Weights of a small transformer language model.
Size: width 320, 5 heads of 64 (1 for keys and values), vocabulary 32000, 30.9M parameters.
Training: a variant of Adam for these matrices, 361M tokens, 5504 steps.
MLP neurons of a small language model. Each row is named by its layer, matrix (down: output weights) and neuron, and shows model dimensions 32-287. Each number is 500 + 50 x the weight over its row's rms, rounded and kept within 0 to 999. Numbers have three digits each. A neuron's up and down rows have the sign that makes its largest values positive.
After each neuron's rows, "raises" lists the tokens whose logits its output raises most directly, leaving later layers aside.

L7.down722:535508521509435475526548508498602484509525612477632534502465495559529463502481463472478486553446420508506561517447506436482524480510455531524562448522482499461674523559413577566499477444491527514491510468472493523575394412454437441579466513486560469537442423435458432593422478421410512470493545479443539529503464523437479442601532507449467486552493540524573489534520579467490498456475512519577497501581495561546467499513508481468449527384608529506555544582514481568467554506514525503491362550474502526476429495499404539497467495497414438454532440465432515559525468479465528481596458580521475568468520518527547452561577456460575430539463501424470477536462401535443458490530509500472448476445550485491429503535545476546468509475491448497521567367427518467494447521358485
raises: " 30,", " 54", " 69", " 53", " (°"

L7.down538:468390496485475534583456472423527498441550357515489615483621474528517409453496518477428460436477535562580414559500475364515469427577492536564521488538486453601483466552538511515487488553439515415521412451524566477422566467500494572497485575479545550446441497582553474494542461495535512545438476516505564557533494439513564472497512446558545547507474544464465523432536551534546558442545572496560507463524546500453556519475552537497510494426437449530545486494469431492431529438562501470509501595525538634541433549556424462515540437434536475505531463575509512505529521604468542460566492468515482567552516550435412503446534452476554472506474436470445501479434626471470496536428482551495389513511461574607523487412552466514438561503501434575435479521369549516523362531458472
raises: "1", "4", "5", "7", "6"

L7.down306:529576465454432463451585497468454536558543479466729477544506491448453533454409512502479411451440514520541491499414533505476528436453561485442479509568514429485521408459424514482446512480474565472560577508467503595482584543517566481486461584461578543580506508495485481538500512498459473428464376455506520510528519474585473438458468516480516509563491532534570464591580683492520416505494515478435549460482501570497531478530550463445552361504521435531577449530418484522489504383506469488495490504506469468474472558453441519445546486471456430509530507537550534473587441498457500530391493495470535481460526488468550573480497519542497370553521489452464381370531487505491528469424487527421514551576489486569492526457516473531546628580531538506565497432450477580462506559610449
raises: " them", " her", " their", " these", " those"

L7.down660:478474526534586527618533520459545637439478550489511449506600510580498505508488475521405466552566462538461494540497465632559485433526512446505563536520436549452577514517402492492577487405505511446457572543540530463571476461421511494543448417544489507491446532497476541473484536506538449488477444480451483544487557477402458482490590426451577464456371495460588520579503463499526404545474447514479517464468426463510494583584579538540485442429527390529596526472423508451549560505465444484458466505518500551520406581477503401386491504521433556476506465378497517461480547459437447438397426476546527449512499464486561573455530531485513426545436434519546463587503518482552517386444452536510482547597456392490502553576542454442494537470507490491481533531504549531521558500373616
raises: ":", " its", " his", ":49", " her"

L3.down783:438545456473484436508454496448494446513479483521541558421522473468536527408499559485524533446477440497473446523467522614435477511514577490471488477528503496495423503500435446537454476398460502593499504478442539492503544604453442518547558537521474419572511445479518499597551548472487447498581480577480477579573481564523545482541558529525454558436551577490485538547476613511538499513448475497535552457487454499487486508536475490525468428564440555406539528510417456458569540513562538471553425422359508479389514503465500390553582502496612441452470527417517551511491450505470513495451487469487491496544533414448450500542502497492535461514495481438522463482536505534573492535491436525563537535510392472424515476420519451490485555485481440415608515495499502494598554390514587
raises: ",", "-", " and", "/", "."

L3.down30:455596546546555524526510523464417422487478519446662494538581533469565398478444526475466612504465309517544470495462558566445490426481535383526547522414527504496554516537580430502553493458486471467474481516499494483431455502466500525447578561484575496534501568483463504602410462542485552352405513438473442546451423525561496488523526545450558482480521489540437538468512388519568460534425497493549499512504475465509566435523480492561543489515583553607490517424573360456599514515570486510563496486497493510558448493553460446502489586561486491456496483544541509429534539472507488455450475367530443593487552490531534547451452485486440584506526566461499467487559583570510558539488516493435408473464543495508481535467539435518516507482524500365480500530477467571473523498492472
raises: " and", "-", ".", "s", "a"

L7.down165:415534578557464504435415491534490540503447515531598574497577557512476438427531490585527530479539427389579492559552456428479565499521550439577554510489483446489439476511439490503511567544523442487450484536561582543403423511518512500516485479463432485576456623513573526471441444497528532471476459448513483532538433526585532549549577531515463479547503557516448452478437389544552424513569492508630463389520391549570452458455483460515436472455454448564414441457569478424560519434551487509532516503475424505546465486430504544459566484593466544484472551473447470617489567496450508517442522449452469461487443524563436497601453598515561539517442469472516519569555456478509454482555451521482565538567462571506496600573486466465471470508580535390505530513533497468601539500407460
raises: " also", " from", " and", " as", " was"

L3.down483:523593467560477573466477554606458576463449511604290475525482513538485405406510571511542535523559357533421473535551549618599471536450490454515486526481481474581484449531504529461545595523554466556469437450455473525502506460432536511445580511505466539506434531438504508513462505480479475470497424577455495458497503464512493508536562442551491525467514455467441503506543563476569420597577570538524493452517538482497461502463479426447498545573441527511437514614442406513435577502469553469434598486479570477597543613539628525520482379477443497487573546450566487514464452424578380503536511565467479514525554491491493504534539514567487519491448533593538522514525429437543529447522558475423564485424432532518451465467443512408409477525507517415434507461531425513533553429550466
raises: "ju", "ji", "san", "yu", "yi"

L4.down539:441542491490535433492434466460500378552366482406520564446505523468595568566521523398456534483450386518565438504474503622548426494502548452360582373479583602505513554528427492472573468497434428525471489439471485518493497498549477477505438415515497578530563455499534547573513528497483488454539508529466535554520469488447557448486511453501452525547536517511482478558388500540568483437542485505477546409524468533577452596471578632514478484424482533501493517455549564483517512463528408610573551496429391567498526460646475463528492517572476521511587509487519535486575514493468427458495533467540458470447456456562496506646447504496511432502538472403533542459527536555496452473431506469506511429527530453521548479423463456505423443554481471495509532503479477479467504517478476
raises: " and", " of", " |", ".", " "

L7.down555:493538461547390509454421408400378453507417445513453459445536486434565438507600577424498513555466370409467490515561473554489526509440454510514534466501500596560434506534577496498563460551498552547465578496557561467509445560469486493418501521460479489487462439570483567526511539510529489541466446605437435540421451540561492440573549449453576509581492546538564517399501517508531473488445471463508437521493480495481587539496477443459488478483567475549407521487429606450544473511499564504631521449494468543501460461542471518534424468526503494465550564557538465438596417463516478442490547435540523451526497491458407613526543505448505457429516576516419481499401494472485526486534523602509489502587497565468497506490531566494469512497544483450394483582609560516552474422500438
raises: "-", " and", " ", " (", " to"

L3.down261:457551543461573482476509504514407468518489487544714541526560456528552483514473479363467562514461340521581448501424430566530576492559555508540478507462542459474491484530587521553414561519528510495472528490615544442525551518506604567493403567534521397498510493501444517436478479524503513497421459389557524431461479539550451499410497562459538441540484509510472498437420527568478495504419495498538504460685519424557479504503474481500517458496558518369483541527464449575528509465443496510490508472456525657476562485526533468495547515507586508440471459513499462518431604515504447470501384494485456534510477461488450402455459530402451560529484443429460520464557571528453441532615513504445451568624522486473444468550577533508437558459483541498502515501555500497558478529526510
raises: "a", "s", " of", "m", " in"

L4.down157:582547495489396580498535491484469494495454472452536391539545504545498459533488521407503506512532357493557499520545491527560518519611465484563473455440492468573500484504603487502498529547470501565451472350481486531462515427516537486488513450450613468563444465531444547534498534490516469448510517469575488584429550509596556547505518409547526515519530619483410468487495435466506512473520567595575458508469475522463520533472432464446430519524508474447524520465428511440468486470504512382506441446418518546491582513444470403493603524406438449526455561571464547522481500558441443377456555587530432483508533401429450519417630515538498551515538616482513455474538526536579493438592448500483513499515361527470454456503526457543488563477481478531535498464503538467520455523558513
raises: "s", "er", "ers", "is", "'"

L4.down215:499517431438491591435443424557486546480511491587780457525504545452535440484499503419463528461472499517537430486519516588507535509487570505507514547545434523467393483603451474541493470541503537541512435498528538490464528498500434460503483540402440513497461478552512512475548416517501485483440416451490442505533464492543462551571581489515593451495482429520511466463574455538568491494506511484504497498505472407540440446463501439491458465443522566498417453402542499462530548479536533576540617476460496526539522490510394521476587412539519518511460487552487476476589512398538559519482536500674577510567399433589452476515466487440549406601522494534469477513541511506448405516481505586533465499561491495553496475559567487494518472568481518399515523482476531544507508491444486
raises: " in", " on", ",", " \"", " from"

L7.down33:422450431526538469496426382549511535514514509451484524445405554431516570461442482568433453521546527509449508553487492572431447419509519597500549493493477473516454553486458533480433484439535465622434420488488451557455526435463523504570526481485496572499392465477492517428431470443540543468401576523406473456460546487408499502552503436472499362512423502536537536559556636463572476547528579510453512511533472525526454485510520547588499386509450509465498487502484431482531545433530441572567469540494538616547393495447532517426445536519543513398502467485487480567454513509469461550477426539610587479472471564569444443516490531494583456549485482443482545538454523409566490485539525533439429502509485583519585474541440485502509465600506498374462575555543528477538511425547428
raises: "30", "21", "15", "3", "20"

L4.down603:518493478510520474518509472499592434462392547575556635545457565537537432446485450416509402458479395490520511583392451592540472468521393535437518559519464490549555479570581436471426474448509601514438431524462511537472504420552556513489536608517469423504391506465490471525510494528602483446415432478524433457482382495540562462514488483517500478488499563455458496560498593498491429504428510527607428353531481454533517568550516501499487566454512535558536445499530477465581493531489523483607569452425438523482540545525550555547559482475550461532474566537490453469460487469447458435471504513558560422509609509463439525447575491455476473522488530528489465587504536435547472516519539530386496503583601475482537469481506458529481553505519422371566579520446507525473536444432479
raises: ",", ".", "-", " (", "\n"

L7.down38:504507527520462521439555482494526419580474528420527504460547469474468535507482548473484500478469377404520510528471462446484501415402510520548374564468517521503543456435470504507399506516474543544445480516552581580495569418527432518524488508425484437437558475423582514480428377525427493457515512530528561503461533446576533480514516493478492574504509480474565534457556535476509553571531510542485531479448420500533452448553425493569514578551474538545551480455482541427513554618541572520471521532468481521536583450471396568445551534530490527507502449546466452517510572446515592546487432532521419474520581508551575497469481582512444493476441451431448480457480461567470518478615488579570558436640587548466464498508629544502561497425487477505519470475481519489453473489513474
raises: "ions", "ion", "as", "ea", "ding"

L4.down696:479555581545657497525560488487410461467379423469563521551580513591557428472432452385482526383462424493507476478558484548505472463533545494498442477468505481527538542442502502454579545454535555554551488587512492549447460507557570487486502477588453478352473528426554528485526518522459523550490506458534489566482513487463457533478481496508520474507527463490405545475485502489565466596500475531475444446525507452448530458560558413492453536459551575525404551481542549410575479518485582418607477551508492584529467420562478472548538511477452530496511484470487490503501467561472555526564563499484511481514541482540552483474616496505545455535491529484519446516541557528536380544532532462477505503543536551505470453537489449488366509550463485479506513466479543451507382473570379
raises: "-", "'", " a", " ", "d"

L3.down357:460535400544491539465515591578503483524415573527450461540484581530454455543488495423527496546461342478527448528553471495530451480437529537537567521548545564500576449617441482496458533459511524517545465520535503456558475417529506525439515451530480555459494552384491449516452455423469538536458491501536483503424502547451512489448454472523500447492482559594470582489502596515469479588521495547553540417480519535441419516509499356524512643485532372495457611478519450528464539635486466480484540453477578501448554520476490547535432387435522515427481508477471469420472488459514484474485581516531545524462466429556516512601451505500446470465407466570524589579500523518571529555450479586383439493543509494449510401625523472473445563558484476452546460490474563449515465514507378
raises: "-", ",", " on", "'", "ship"

L4.down193:526535469507502556459512461444425413464548497571525497491496453526479617511518503475453584527526377424570462539511495543497529504550531526504469396556433409519447392518475444450490483487390551482477525543511547531502491570539472472543489474456406437498557541527583635483411550463533547465514566509563524548545490498468432495520440496579475529506578421512516418507500587610494549495453622472419474482487497463531491466433423555503474382484432455605545591471493504528485441433596545498578544575473567467428507519468550506418539458452528405502600488472563491588517447542425538537474574516480468519518541530561464529479528452491433397496460519454562431440497566487546458433418536457554459508436425596448441601548549491501502527556563569496509458537514516541493520568456533
raises: "ed", "le", "les", "led", "ance"

L3.down455:542493374608457484511531533432529546468535531406748575516546504560435393557458531503502468492516444523497524516586529572564562492429568547422467519514465396520546451473492437437572512529461590541502605568477565602464491430486458545438438491564471500437468636491464496526446555466523364544535535461496543426515487504545427507507517546524497482509503469524487534535448479502435594571581485457520459542525621574508512436528495576439521434461517485526435435458461492455464442455455563521624513585522480513507521529531453465460466462482509483552557456512504553495475480499487488487487502465519476423536462515494583549441428409554550533479452434466407440517461508460524513540566517494541515520484527387509473479527543508452447579592511498500522478494508502511531537552430399
raises: " the", " his", " him", " their", " its"

L4.down504:555492495562469487526413449480579455514423489482480538514560525463535568540599435450551531452416581537501498523441479468493452569513472572544488406456537615490513551573541516562549597540468547477534501442532473559481558481481493481475513502480512442509434506494495515442558450482442608468482447407523501479529564518487622476405534588434506465446520548379481542488561461509533392556583546534483579451465507464531567527573495425456476535545532482466525575497530513442464512408506464520594492457496505467494534547542471536519520425554459549487507480585419523460571546495502430562422576416444492493409416511511489398451539493448471508456543548415541533536524478464518525567500396487432463533482535506421469503476461428475498539614543530544590517486427492444532509496462472
raises: "\").", "\".", ".\"", "\";", ")."

L7.down633:571463482487593529510524487536418501500454547485542550591518403474402552445587390438494511444427479483503514439567514460503496395454481554537490468564551443503511491526439532470577521549444543405450530515573520510500514552479513497452496569565472497445498473464451554490448447506450477510457414409521479523518545405597559518500542525558467556508392567557536415472478463497481518484589496564491494550496517475517487518449460556463486479433455600479506397523592565455474535424469465455514477450459550525602524458553442530495581519494497518603534475470413438647470544432556426556531444508392499457568563487491487453448456461496450519438483478538478491426500509494485458520586558520462508485502508556441424528494547493504513534559529579504538507499552507546485562589491545
raises: "ro", " its", " he", " it", " the"

L7.down725:444509418593508572506462363427528519463568553470777472458503467389440515399512428455563559532528535477566507471509545506522535443484436503521543480503543513492431453508464500473487537508525486512482468424572506467568456529517455607464525500487452447519496495481473494482537542532470421557438531523628496516478490578512408501607451512474499573517550461500562585406501571409501416465557506458520525464494523503457633476557587453524544551430509594501397473430409501484512485489455525461542515475437449554563502468536577519438525489476457552551497569545481445516531526492478469567445465399492508507467499477543517586481474480536518510478512468473436532505436495524580490428425603509510407556480447466488546591579531429547508525521479459453468447569508540498549499414543495
raises: "ed", " ", "s", "es", " He"

L3.down315:547497548476569493529544472434593511459437502513679508461454473483530567451523482464482500477485365442570402527514479534500525419425500399439504406436408488483456431515467542477496541547530448520435553438392521523553606443534510491510563539484484420493571493481513576499483489486548459615552532453534484517441554533542534603526540501502500456562412413556521530495521492525557510488512494453409507499440461498572537403569575479458446422491517450467508522477624462455551549509480475493556516520498476443489493531549494524559503388443526511459442562461496384542404522455475514437536507509524584445567518494524593594487524509519562558486507528462520572470500524455524555484549609499466525505530566506445487497534532450547536563424567497494492459587445488553535535537461518
raises: " he", " she", " it", " her", " his"

L3.down245:503541449509489553461495519518568533394313528403557528469525532493437518465464528455602510466530474551462507539462506562451527453460557496521460477516565441551492532544524462497385571496475542483443541439540480577491454452422510507487434426471560483480528588423497564542474477434519560404528441522467436434460477486541410589532558461495597488596548538452462541562523490523453512513467616484538499384556511531535599512515524475411521503520537590532464545472492462471521537434448533424541554447411520539503499460570409506453526489530518509491441503454408454531482551541491457406450573497485486474557476493563507555417520433551422484581491483469520391534510532444493486460489527570504459556594469439524553471535514440453475548482484580442492536536474474477605486561499463
raises: "s", "'", " and", "o", "a"

L3.down746:590488485491599491582484442489419496472387401510448478395568506486500472503530468522561512500531300504481378507581490529552491475507551461397624527538537463477423484521516572442486474491454549572462532455497542496472547457492462611488520494493510473536435501559499470398482560499491477514406461563492507499479501535506478483532514397527569495482488468471498500506507419411454441457498488508526482411479507549507495516502528457480539556424487537514519506480527452424536547392497442514500525548471539586498580515515491509496491484454539490481466480512487518503557567549510484527562599448512495541420514457524561505510582566441492553551426469392441516448445551543477514559572429491497539603590487511539571441472575411397525523497477571399472506484481542506531420494585466
raises: "s", ",", " in", "-", "/"

L7.down390:506484508537536491456543509513442497418421557460394532500493566456509577519517502581509414470526786458444391483495461494486469489436530562454499535483385558607541410491453525489450544522463495534460442444550544502439490471492515554521446513524574510477426559476469455483479519421564526491429525500494456430487426486489527415449455467541525485507551483539508453557500669533482453512490543441546502525657479547559473520491529555486535527488448478538538581572497457545479499486513500490556460617472475740531504413486456530492476466500512538493557426506528425504584445515512590549474439553565509555434442521526460487476496478412579518491520493485468453503537522460525495449521511460460407500545471543484524544535561514541468435538421363456430585520467481534504508408497514
raises: "60", "30", "20", "97", "2"

L7.down250:456524482462525459532455524503476490510479504526726462501508466542540429472369394558489497421486373420477501559494415497440484583491514501498540453444540479494482400487480514514590443544437579498503459488573421496471625544510534569433427515453531511442473449528502506563551478523424505467535442380510465518442462608515556482516493556494493496548487456485573440505451622640559530543523509541486547533556471586523427491467525501445591424492441490482506491475483502485513501491504605542421471457521487492529503509460526521431508543487531446507507485474464647519570506509484484484545569447410418467526427512510508530567531426493477448548469488522534471582541497495534513508582470566519504516577454350509444455522571472569502433578580461513485556407480458486490584469669504
raises: " 12", " 13", " 16", " 15", " 11"

L3.down539:488458525543460518599534503493481566558369506526631553505595530497554461462574475458457485510489387512484495518459493587498542481432519469418522495479434475457495480481531492541445584463483493542548551493501472569555429463417482525520401544475514643497549622398448554519493365589594539552510499487489423511431483491553520479513483501457574486468511525490536512523467503549552428518472474430491473412582487473480536495527438432514488505532437551546374555504542474471462460535482477504516453487418590550546502467498435479436423551523525479455480448499496485511555447409524404432557478385479562380478513552486538508505557490540533476549544479483549456513477468547530558554557614479429505492546392498569546515594528501467425466436502420515510434532508531484564467466634485
raises: "-", "/", "i", " a", " in"

L7.down125:494526427492509494549490536483507535473455476425504512494446554553567449517587513395505505438463354502491511456459552557557467443513556570508530538497528492590502563508539443462571499536494426522480602502554495610522581608558542464537485534486489462512417500513382473465544436444529529546446522458513501520521451479494479505456516508486525486505439519580449525459477503538454505454490558562538473522584466496478482550524459562486492553495383494507528533494521468486569552421551542590552526427485479566514460478488460460514483395463475521568542448555390438504474532531381483499494413381582576502552511398420489414419445452551465449459512515397608519497544530522562501512591445510486468537592478458443490452495629443469613506442549466443515555529487634396517476508469487
raises: ",", ".", "'", "\n", "1."

L4.down604:482510440437496520507563575523563514486556465486511557420619455528460532440416449419515541496457419481624424453489531508461472491476472506461475531500487487526443494524604493455428427473525483452522488497483472486511523582477525607495532486511457408512481524494514526541466526495504557496461442432536500491509504536554407506589515502583508551528551496530488508544471579498547568508486524551536496527573462539543530562573491421570510519452445587549437457543569528495584500429477432469623543507469481472389557477524498445576474472464571563465466499488510352573450460540503494516457508515539439485557510553538456556469566455394508466553420456527365506491469563473522473384510510373472424468428417601595463565538536519493435475564487458388518512422450558475452543442493547
raises: "s", "al", "t", "ta", " ("

L4.down320:488448500491529505528503485473474521435475484458383483428584526485470431541439605545513515473467510507514506457445566621541475454467560516443444497561486501513521442528449424540479453478506564510433599548517575450537515465522574448519478533476490539435491517479482477566564479530437505416534455489576416480446443548516520552530539460504504536581585534570464572536513574487585510464514573518493498467513494509531527590456448546525400486537540497593434381523509395448470478383497480400608505473482492596506472548516468543447486463377484606396485545472467458494463488529437454539490501431494542522520459504474525538518472517502539438508410454533546508480468519440538604568533447540517476497535522544491514503529521598438517528539504484443452578429445519514511529568405533
raises: ",", "==", ".", " |", " and"

L7.down638:531586554509551555470488507533499418501540525471553446547542483468472490415486564434512437469473477418521443502567472538516398515464484505527487457554542547471510447544535522451501447465538549428612537479403616461466541575556478457506465377453546524509534549370535510484429482433447518432410534451497531447516586518539479460531426509504562582510553498481435539651452489530431576503529495508459463472485477467487515540605556504588536564526492468474449503649542537499527477569496401534469495499480628556544462563477528555431491574476513466493573538517568562535510427468481471548426492481476502473433463599498388477447559518507536419532503540568469464468390534451610545473551449568467522529509443517529513475502483476503505435471457430421459537455475461562497487419513495
raises: "al", "ant", "er", "ance", "ed"

L3.down136:514579500493508416535516435495590500507365499468655474449561582493429474419517553467421516483464415452481512487420433490414493496495472473448490546540403430533547467495472406519509507518505527463539508512498562577516521595534488505488482576498457537472564611432478527420497458516446442563515494484459485533449506524503507510578449503457490456483533570558493523482480557481581494571553475553551478435501491538520528555520521464494510486538448516604510464406609502447621558585522446501617486612441424530528499459484454500480457514446499401510542512508450530470560457463534399430491493467468515485558490446537546513435545475422466481547455495434459472559508449529512505518431490625450488413444432529547478469548524504436517514492487496490546481502472521613516577493481477
raises: ",", ".", " and", " the", ":"

L4.down395:459547532473510512549493460424489459569446518553693440470562495544456505479510562405493567511529439544538574493501447625540597440494503449394426380435477499501468402556550528543471465508529549478509493532504431512433501452554502487432448507453463524493485473552528539543461515384530484526507440467483534545468453444441504535551573514463534558511466462544580546489602523496496542447488514434450408423508443547451556550460475535351494446550471543492447468409590467469502451415515502475527534513452435551583470522455532556514570495501521592434424562414464493504496467483466418533468525522489545479612544523497468625408487468560470516481528406507463416547661505422459505449503466508469505412498537482514506624575511485514519522483458548557506479513556460521604530570540557
raises: "\n", " was", " and", ",", " ("

L7.down80:484468505498484475526487497512611528431464531450474483466520486447470563491500502490434408469549405560553562425470442574487532463409394465491479491528501526555481441492485485585516452568390480455472544556516515526430388458583534467425436526460518493509507540528515491590559488519457541462553454404491411490419469479510532515526471565582432492495544502586488533576462467495538417570507489554512421450550437590508580566466438500527406508483547518556546363507534531586462465493496496489564567412450518319502547467544508510511476486580457577522550516521498459464446584485506527529510487436447483526499433544504521545495540466449516470530444514434587467513601542549575520531585542519438531486446470566482472415547492490532540503464578488538424509471528464520540632470507414
raises: ")", ");", ")\"", ";", "\";"

L7.down177:472483491440467480406542532486489464443470497506311501529522573479524630412522467520542564510468569475499476497449494488536457523586536489436477596527448606522463568418501493522467524510500540510446435474529485466511495458491407442621472519533597493542444437500538543509489519438573514504439504538486472524512567529540546426505477520548499602443435538499484462540438587514494504570541548506461515503489502528546524555512539515490555318530500415517492502604460457504494596523554410544499525505538544534540487553436542443489462478536478518460410536462478476468614573518541449470408518456504593548520599462455409455459524479474528481535471535529459574489474447600512523502469486485401428441473422508573540427502461467449502488550565327464509416540509508403498488396581476
raises: "5", "6", "9", "3", "7"

L7.down304:483428467497540414436404482546436480506527566519552480480509498553474569551576473518472419431453556477545442546522520421631475494528546521458527361506534485521487482531465525453488456570492486506564508473484503530667484417474452515461555446499536453484478538539504449374478565541479417526457310555435456544534492518473528528481458503512549539518482540495442468455493598542524545534519523505512466504535592477452464534501528512584471588558539475452590385517479453528533539480562504532476507521526505435504564532527487422504559479534462620499545532455438579495432564459477396529492570516488338471503483461566530490533586454560450461497475514481572585499470532475563567428468569474493489520396506569502497441499372537467437477493469586475372478464544502515476553499518477
raises: "\").", "):", ")\"", ").", "able"

L7.down329:511568494541501406582456482479453515557495462563474472473452582555560474525571634453453485493465446491525463523571473526562527458557444465551521506370409442580431473476479520415508450601460495495571504454479584499532500573502510524457559518555506559522529537586559495519445536431458434482526473491506483507568484477507475458518441531481445476403557504411411604533505550563533508604528486486409458525458593445550391483501375478543484588584507522590368411552499468515372530471492567450524489521423539515519473522534558417528509449472568519456464499433535540475525416448538431545569513493521431526471525521481437567570427511500494551546496510494493482539542496441481429417591633487420488457391494500527531433565504467537555481600497542473482499510515473467495559478439585
raises: ");", ")", "),", "):", ")."

L4.down183:440534541567548503561382498447516454472551474454450612461490492427482494484427564511521431460516490504470557585541482478471426380469421548439409592514462482550439561435492507535541544545483515460542478388552487543465502507458621555559555538569522389574550534564471498537458472550489576482450580538498506608453514504429434512646442453498610590494454492484447525614488510473426528525489473557530462479537533469589541442504515531510418507440445575548498460545453453463477529424504537515494472553529587398473479534564544491507517453465482452521495437495428469492418482483435488522447414508603487515512502455499504483418541427602459486538481567533481579449506481457411513494608546493545515452574460553521573521560545525516513591448593532454473454471495565489521495519409510
raises: "ary", "arian", "ologist", "us", "actor"

L3.down365:498442490541429531612523468473526542453385565499502517410554511562523489542514504492466447530435518447504518496530535506526614533431513526412423527553482550477460461633494449475473510511492535541490523485424493489477521544544608593465434525506481467542602453502463518514461497442512450462449500518521505528540475540549462494549560519424621543521475480562422501406544520488514533520565461499601539363471499506482527557475495539505429556480471566576444524479528460464570600487588456496534421438397452557525497614498506543476548521516526524374446481485409380546508518511440495481430484540461536438566440533507456458477540460585513455531522511513499462428518518501557513534545436540558496459503525524455435464530391482409549524445541489381499624436568526420693457492446476
raises: ",", " is", " was", "'", " has"

L7.down585:530474353531531492381529466471473514452560456553483533434433517522484550470534435514404409489496495492530478387372479459428497464529558549540471549493437483476526541512437534465394518502530535534392501471497401504488597480508488458533564445504556455451499483558519489539533447423468503452485579515482478460577521477552539493553499487461435498473479533556447459428452643531563500529471561454579552437509538464512422479509601571499510396518574403551588518592470479439520538526557500594523520586468495669517488597438498467499465477411500448477507468489510484495608379576559514536546500516584465532526426475506519514479529508446565405500530558422438523517483523443558489480574512499455413461538473484493558448561480541504473552582602496488441452579383491445496428524485541
raises: "4", "5", "6", "1", "3"

L3.down62:521485524491459505456493486491459429443448519476562541434576575458556558465455526383561547534448282468556499490499579470405511500487492483514618461481487472585481507488509474488513533536498491453567547569530471498467466508481413538489506492444528464448449511441477484558439532478477533553500465451600442527508482485426492469470546446457481494423512487571455483641455524431576538526523560531518438436488482437506557491509558447493467435441504482574505497446565482439483565493480521467528551531439553563538470465487475505436462495542595538437540482513517410445586478478456465538539473510513494497528368412518487471522527499465539525517464491496491535459463523533520560650548449489473469471589437491490573441552572498554487555484499513466542547450448463486576569504504423
raises: " and", ",", " of", " in", " ("

L4.down562:462551436517497521528484513488583563493486495440761502519480459511527471541515458561462451523517642424506444545585485458551485464478511441494415498459486474436496471492488457468505490518511476520554602578513563515480458582628535566498455517428490510429567511559509475540569524488503461450521444526523504471482531534508497516450504514424528491571516466465429480497539362541489580553477596501525496504472513517491475437577544533472445439505518509512488489394516431474508555538486570453503590530438468508578516499524521483560475615477475483562461505489503443514503495534504465506439437523543507380509450522474555546458432493484601484526411435508474435482477401534493562493450524518529429445446510476532487506637494557559465570508609511589540495519465461493475483500458495
raises: " this", " these", " them", " it", " those"

L4.down61:469541428459494534519605456538475471619468410447466517472481452464408503570532501518519441558570516438494471468523565502534522513557604471531518499455502480477573594519438526518570498531508436492530434482482520511498555521427521501490500507514582526512446532505534461521561575511477474425398451487469517467578543507516614526543500480479472525452445568622488564427519546508499493455539460522459539507474489518456545451618581510585578426402594481467449463501494471467526571553569499383480549451506446498542460516551476503528448420452479568450484493555522552519469601364436493478448473553478550527482432523509415555551535447518524504485537491478497520484598503515520481451525475571446512472632455396513450408567565432563463519499418521482478486518409536554375463579491575
raises: "s", "cy", "c", "tic", "tre"

L3.down793:543499546552516468511452464546508496464493549523512439476557454539532458492483512448529515379466435454509436457453475600480477508448555496485514446525551520556542553524528497535631442477463541465567447503542461631543537501438434551464528496470479538605528512518477503543634495429506475515528524473394392502407444577509591557497448527526498481516538556513444489471466670559500519525535490523518601522512489401549550476521502456512477476417404495462562532517528492551475477538451532456545500452552411469499507591395552498530439508464477429574504523496476579534507498527581545612539476473440472549436447492445512477488482540435516455551470468418588569427440429583473501516478504575541516496439495497471537523516496483499512461506472465450568552437552467505466495509494530
raises: "\").", ")\"", ").", "),", ")"

L3.down225:467598473385527476460520503458348353501549431515639516553608495507531496450404487476429572583444396448519446561478528571536446546509545513554504563493578504590486543486604522487467370534493548492488522538498524493512528480469500499427578477462489470541537525497482537444546587551480485455483424536418473536516448500497542489527589525480454578572396440555488466513529607480532481473369536579531510588513439484583534485519459489462562536495609583510449487524499514450502523512513494436510466498363473434473474488441557500524486478476552498508526425502475546489502619598505481475394555564537539487461541482425479588597504511461553476528516510497466568519494528525462463558485447514490449558589456563439515507454552461429435556563476487416477495504523482465436446463539511
raises: "s", "t", "m", "-", "d"